python train.py --n_layer=8 --d_model=320 --n_head=4 --n_kv_head=2 --head_dim=64 --d_mlp=832 --vocab_size=16384 --activation="swiglu" --norm="rmsnorm" --norm_place="pre" --norm_eps=1e-05 --positions="rope" --rope_base=500000.0 --rope_fraction=1.0 --qk_norm=false --attn_scale=0.125 --bias="none" --tie_embeddings=false --parallel_block=false --init="normal" --init_std_qkv=0.0319 --init_std_o=0.0396 --init_std_up=0.0456 --init_std_down=0.0456 --optimizer="muon_hyperball" --lr=0.0102 --lr_mult_qkv=0.5 --lr_mult_up=0.901 --beta1=0.95 --lr_head=0.00541 --grad_clip=0.5 --warmup_steps=200 --schedule="wsd" --decay_fraction=1.0 --decay_shape="linear" --final_lr_fraction=0.1 --batch_tokens=[65536, 131072, 196608] --seq_len=1024 --doc_mask=false --train_tokens=564600000 --steps=4600 --dataset="wikipedia_en"
MLP neurons of a small language model. Each row is named by its layer, matrix (gate and up: input weights; down: output weights) and neuron, and shows model dimensions 96-191. Each number is 128 + 32 x the weight over its row's rms, rounded and kept within 0 to 255. Numbers have three digits each. A neuron's up and down rows have the sign that makes its largest values positive.
After each neuron's rows, "fires after" lists the tokens most often just before its 100 highest values on Wikipedia text that the model never trained on.

L5.gate233:142119131107137124130096175139123139131125094140184132107144122114104127087116142113138079117183173177179146082144149147107158147124160092092118111145075154159153188109078132128105133075109123111088135126121170119145058114159112130091153166116140129135156105076132159121141116125124082079
L5.up233:072177117149122144127146174129164176127191144086150110104125087097116158127130160080049125161174160108134136080143127103092157142113182131123141115158174045140164115175155124090113089096118146081155138165126107144130072117118067115128131107156150122175161180095155118131142103116143092136
L5.down233:139154059070139169084171157085110149139133164112140181171098092079237129166102103162158181108162144094121062118140084102129135160187170145080136153163151145109133091122060125081077157104130117154139116113161135106182100180158135122136099088113112134141120150085122144158106107170182118118
fires after: "\n"

L5.gate48:136118165077093094115089146111148127157151159157148094179131150092142190158141136079135101173134152056086076097113173129111110174073161175140141174135164133153114148101098125108116123135093173105130142129099104172153125193139075116092097160088087138130187145148138145161092116174155145115
L5.up48:138192134147125126161157162059112176139209168096145131061087094079141198179107170071065166110117141136146113121156152134147089139165118132129094105086118134100111066092119198118150111199194131122086124116160125139123153158071193115097197159161128199063124121132112164160131128101156089105
L5.down48:074163128099178168135138162075126085097147119081118111131101096116083086119161149135139158174150096089194117147145163094171157113152119079142070137143131145156149151192160165063173136126152115149105085119110179162081108156117111119157113126147131162144150132091128085111107108161110167173
fires after: " ", " $", ":", " of", " about"

L5.gate502:124133134044128085109163114102157125118077175180081041144070101124091156131119166140093106123132142109070110078115140146112153169093130135150159214098156180132111151144174113190080140149118086163127184139145152143115116117130094060110168091093155163211102153129150049128147137166136186081
L5.up502:074134068163125106141116109118122116100100102149166095195121151118085112133216146111144135104106145123172167225194103105144145126189086052123126167086148043158098124139150160113171121177149139128129156128177125148087096175114163159137136113103163096093149126124108144139103134130070152083
L5.down502:106111113126122149130187122075119145085085106110162155070144172160186156100135144072137128112140121193140121128077087208026105168027178119154098167123082094148131111132087137191169153097124128177171098153106113162172134110096130121135129150152079115163131156182116117143137172139069095174
fires after: " |", "==", "\n", " Team", " High", "-"

L5.gate446:146183170182162130174083111149141136122057148118114087154119146209148196167140135132102152107091148149172130150134090108149206145160064072131138105156135132105130105150156164108053168126186127098117059161148131109134156140155097108125144147066102105165103069174137128130133109118151144091
L5.up446:122152142108158093154140079127141079177135150085090155124115135175121173149114173071117192109106140159118136132054088096105143159111140126128144103161149075072140139080117156113133139141089189055095139154154161156175151150117090074197174124072148160122153119133107141123108153148113147154
L5.down446:104111144129152113145088147081159109092159139099082156067122147068172083164105129094115133098141196117163140112141069085087117085165103115109107086178193155114120125146160153147086176101132130090112146122123189109127140135106106124127168158114102127109101159124186142153147099161161118151
fires after: "0", "5", "2", "7", "6", "3"

L5.gate72:149088171099123116139086076191162132135124126111106148139153126085140149126113080182138099147146103185199117136131101094114102131109084135120149090158098155122122167111100140126119070177096139108137082145121154091098146171152132091144100137163215204156161086123100122141080168078171131160
L5.up72:073122145114073140171108170112139135123116116118140107112091157154068125137192125105109166103127119110181157158208170155102121057091141130103060156095122178107123197100154129145105122141169135155123112170128215111063095079126168093129127152121076159093140108179083123104106072136155136132
L5.down72:138118118162080100106107159132163131138130142160149087134146138205149114154191106169094160092152140137149158141202162116098140065163157120145102141143142167111181146108136088155043089148083094158117152094111142104102053090162125108083104148155104146136053131171156140112132175128134124160
fires after: ".", "4", "2", "5", "3", " ("

L5.gate419:137176119053142108150094128152144128148143196132148067114085146154150080169130082138146116101128098101103179126117151144109110155181165115098159130144136107147117129138124123097071134145126122148105099144150238126121146119121116116144173137160170153147112176132110165093141109193186141075
L5.up419:142145065102122188132197136101140148109142113174094108121176099085138101115177142132147173142146135133145120126138120072169161125122127161115123074179132128153114127135115104120099038078136117129109159129092077101143114086187152113181179190147128137149132137125102134115173121167142145167
L5.down419:127117122143069072149146152078125134178105098112096094107188163116155174098131140153137176116136175187152123099092134125160184125174215079140094162084152176079128127119120128094098140185116132114081150133096094087116145033119098113102143130138099069140106157116080109149165208132155142156
fires after: "1", "2", "3", "0", "5", "4"

L5.gate674:129136124139126192171124159132070135175125206098120102134163132153064143138120163153162137215070165136130080158186135169129102126123145102168152117104112137056125118122067093109130109119107118125163096058166173110112116087105136143124091180125143129089175142128129142128066142121100118200
L5.up674:100103071117150111165164068141083169137119143101140124087167075084109172177087102185146119090121130081166197113111115151163137139129122170131102165127082240156130139101162219136197106125060102099149104145173163139121084145150122125121140175154130139149085095143156190129083122179130135134
L5.down674:122110151145138104140104126073112131102149108108136072117124121123147074102137090093125132093042119188138090086137108101201105111120158103137093149113073178108091109136106108154136129156103195186148067166112136112095107211129083150067093085135125146129128126121114060087084128153140125065
fires after: " ", "1", ":", "2", " on"

L5.gate410:104122171194109060151098138111052118123176087161089118160197066105108154122081175154161150138165116121148106097076152088144081160099146139129152115139140127134098094093130152144084204112180129112136158206167091196085116111182178184140111157173143142150143174125114135187207139154121158136
L5.up410:183109130161146193089169109122058085126131173111108178073110151079143111156123167095094166122150163140124108125140174059131118134097137167106158163137137175187148113126129219091168118103152134144140115192191120089120106083145136133126110158141167138117206115099127158203198122139127124126
L5.down410:190090121070108161138085100138136102073083148136099154087138147087148119145133134154125165118211138140103161161147019145109126145100140229129185160119102132175146111134117138106162081149124122144165179129144106115110115151097099109078104115176148089094081122083120195133149127119122170124
fires after: " |", ",", "|", "=="

L5.gate305:115064156106168083109151103134137079179145150150055162166148074121144084164097085174147092144131070093096140177116084138156111139131197137139128139104137172138089105169105111122149102129129082147150151127112107082159168137197164120127238082114157158119151111156120127145154140167132144093
L5.up305:080107115131100146112122084113133149124190154142124135134106149117137077131157171137152108151232112138154167088091127122083119184096155123133134138118127148093129174165162083140152106125096145138103080151103136096125139122173070142142110165093144138113156065217160083140125208213123085147
L5.down305:126132112104138149069103136080140143167116100165151145095099153102106122155131147097109124118171200074189142082142067078055182168056153106167154145130135156130145120140122166127164087153110110182103079152131132131173195119160133139075126168070107111149123055182144072125113167159117094104
fires after: " "

L5.gate121:169111136192142140169121114144089125135114158117130175156108139090113166137151140135169163121148172109103165179163100057128141161123117160168118131134100166086148111133075136103087151087085131109126045100098188081129138146089123183149157166113181129151113130061176144130093139141099148147
L5.up121:133093152120152147162101125077124164121134151150077157062139091117147105118083144114146141131131073097111123146187086157060171128210150117105114084127137112099079116188154187122125169175105089095160056113106093109095095081142187092157116126113130118079099136153104157110074116177141120122
L5.down121:123112142134193143116104182111116086091131177087156170085095200141124087133097116120122129126129073122122092083210105097090136178146064123132115076063128152071161091086043104136039135151159171085102138131110146077109134116162072142115161137079172163093104096168128192127119080145123132124
fires after: "1", "2", " ", "3"

L5.gate496:120113130147177098160132148159156068127134113114153101126145158100129114127080130062121092180149139146153154139125079113119140129158137155111112113121122088136046082109185166094183099169078160117131124113111103146077142094160169116159085130178164136099149129164095191133130116169115162125
L5.up496:115126156136188179110192182178136174115044126120167121153078114130141191113067102120045155162155131137113120127130102112111169158242107130118150167066085136047131124111127165100142086097122128100117165126167156128126145143136123111172080114172119149103121126160092128161146154157076146122
L5.down496:114126102100125163130165209098125194119116115099093204134072130047136189148116101072066115081141152111159109122097124160073098176184081119123139114171051108091069126101098144178154168090131191124119122102110115129116166138103134123141134112105113095085123116114126157115137094152149170133
fires after: " ", "0", "1"

L5.gate352:042089083147156172157171141146166168113157133185115079165179137148104160204128070126117044172169060132152146165077152117089104165152193151096124179176150116066086160161189115090123157158104093129112136100113156114076103167186138185156156182113188179105126123105084112118138157155145140112
L5.up352:180113069113198131138100123110136104212183123101094151139157135110136132114126170100134127156081110103137075208136133126146138100056070167163165126126162103142132165153087108152101130131174140162078191154117101122145126128134165141112109147111142130136092083146164140149099134153137184186
L5.down352:156150147203162063086150174076143107158142115133092130171143171152135121088130144038162039095100114093132104100094144091103175116168125119151127136120119099101142117182118105141084115126125176161102150128122079090153118120166124114058137143118142147144115045081093149197091130090208147134
fires after: ",", "9", "8", " ", "6", "3"

L5.gate462:094192098104115101104174204107144107116110167183123166153118163078161090075108102108142171083117148161125141153159156062165175132106112091183146046143141109130114115142156170106147084133107109124119161159055163130112171126092133140171126150154164134136101161106126126134092120073122089145
L5.up462:152102176138078118138049138087102127124208143149131145028128171107086175119142100144146157143087116074095173158087133116112150150139102105115163118111079130124095141133130142076119143098130129128114107094115086174088118158097127095146131124199101100140082131104094157177125108114181120114
L5.down462:089091149160138123156182185105137086117158078148149164103116128117118112140130127158149096133081167140093144093100102094109154131125098138076144164175145162071092158160119102135121115076101092116171135096096131094102119119114126181094097116158155147135162101123052116147158125088061132151
fires after: "7", "9", "3", "2", "8"

L5.gate631:167113146090123105152096103151127092168132076102123074093143133123165100132141119142184164121176112089116109170118183145167142147082085188137090077117092199117235159092140143105110095077169163108121110138153154099150121111135081119100150101090174139182162143145094157187185120084100121104
L5.up631:140118106117104115171095100104141124081090142069123164088109119132115089158128132149122191124151113106114084169148195088153077189099113174114084150136131110103094165105122143118172041128204159115126132114139141182091131183150153150121154142143148138129125148149138154153097124134119090060
L5.down631:199129107144078094149122165111109119171192209110192082126079136143102152162119156161085147149143116110130132111106130105102118151147112138079118134147122118116128144090106099148091149110113105119122116121140155141169116187143117152180174122178068143209132140126141091166118121101133129082
fires after: "\n", "9", "'"

L5.gate465:095094146127059153097160129108132094178114142162134136174106139153122090152100145110116114127145097082107119130119153154168156116114123136126142127147134143097196146157135121114147104097188155102188110071104164146094129160096094110094123127166228204154109149131145098136051119123132134137
L5.up465:130085145167176138166101120148159090157156170126101091144118177152141111112127116128124103156100070095202156117118128159162122049143132107103173100114135164165093105079096093151150118112111140076138164116132122120105153161115083139140167140159181152130147091167121083155103087147129148134
L5.down465:168117148168086106136142143077180160104142086229124101170105131179129151134130125150085126122135170076130088168093137162109115122157063148068176093149117170091150111167151092120110148175145139147070117142176147122119097137162108141078138171116153140078119088143159127190083136143134120129
fires after: " ", " ("

L5.gate679:190132039126128155154153112089148082139166149162140123089124178104123094099106182160149139130171146151110104163117161132099122143098171122160132098183172085093135103092139091160136093106055104090045089079123154160144176115152119113132157075107185096156104137125113143122091170125145179111
L5.up679:158127171076123140117143117155168143171118139156127139145171104068140159131091092140114141124133154101134119096120153096179058101113115169147086049093121095190090066080122127104050096103195165095159156071082132131083094095123136137093192144092152140076158127161157149162075113117149094124
L5.down679:087139181181098117158166134118178147168177130102103089123128098068077119090110141167104101153136127164087098122084188088147137133132116111137110092110141085092089166090116163174108111105118183107102175118171135120148147083133136076100141112135137133138151053141149038089122110197098105118
fires after: " |", ",", "-", " and"

L5.gate476:113060098154105048118163127172099098134166116109086096151138101107085118119165097118107125112135159142152130129110142102113109095127140130164155096140126186132158161069101149172076158173080122073112131111125223170168146134112125106144169117110126131148121155114123125148130140115139162112
L5.up476:142154109108160105179089152085169120122086109156145144163140203083175104145085162170187156124077090133092134153075111096133139137137132156119127194145154103122118120168207135077136116132097105164199127094102072131127125094124133124142135152111145130154087141135154203126087123134153111103
L5.down476:163178156132179196112144125116143122128175112086131044146125106121087071136155232108161073115157130108155140151140123146167154123082098114134100114109098121143149140110119142187118120173112124163153097133128134133147145095146156133125113128190150158115069082107175151135129213111175178183
fires after: " ", " |", "6"

L5.gate458:111087116110113139174113182107109125121156123087167156115174131155122132078133083121134117048157129144156085170137113147120080128082151152111111174126103133193173135168179137128131127103105083112166115112113145112090039134158089186089135110109176173112117089103126144132116123156115166083
L5.up458:100146082156081086180154126111125126141100184128169146125185138192121147143170104111170131087169147104164172154139053114129132162160122152121182078171158101107151164084127186137096143114158102128136084096097086070155100060178112167128154120157122188129145139102148094164146114157139165100
L5.down458:160142137083088133126135179194145106129107151136162102128161108123118155124133135113140154134132089093171131137110142119127137117120153153163124174129132162147143147145119107198138148128152135131077128187135075158092105116145188118104122165166104161142107121150155088149123077111110105148
fires after: ",", "1", " ", "),", " the"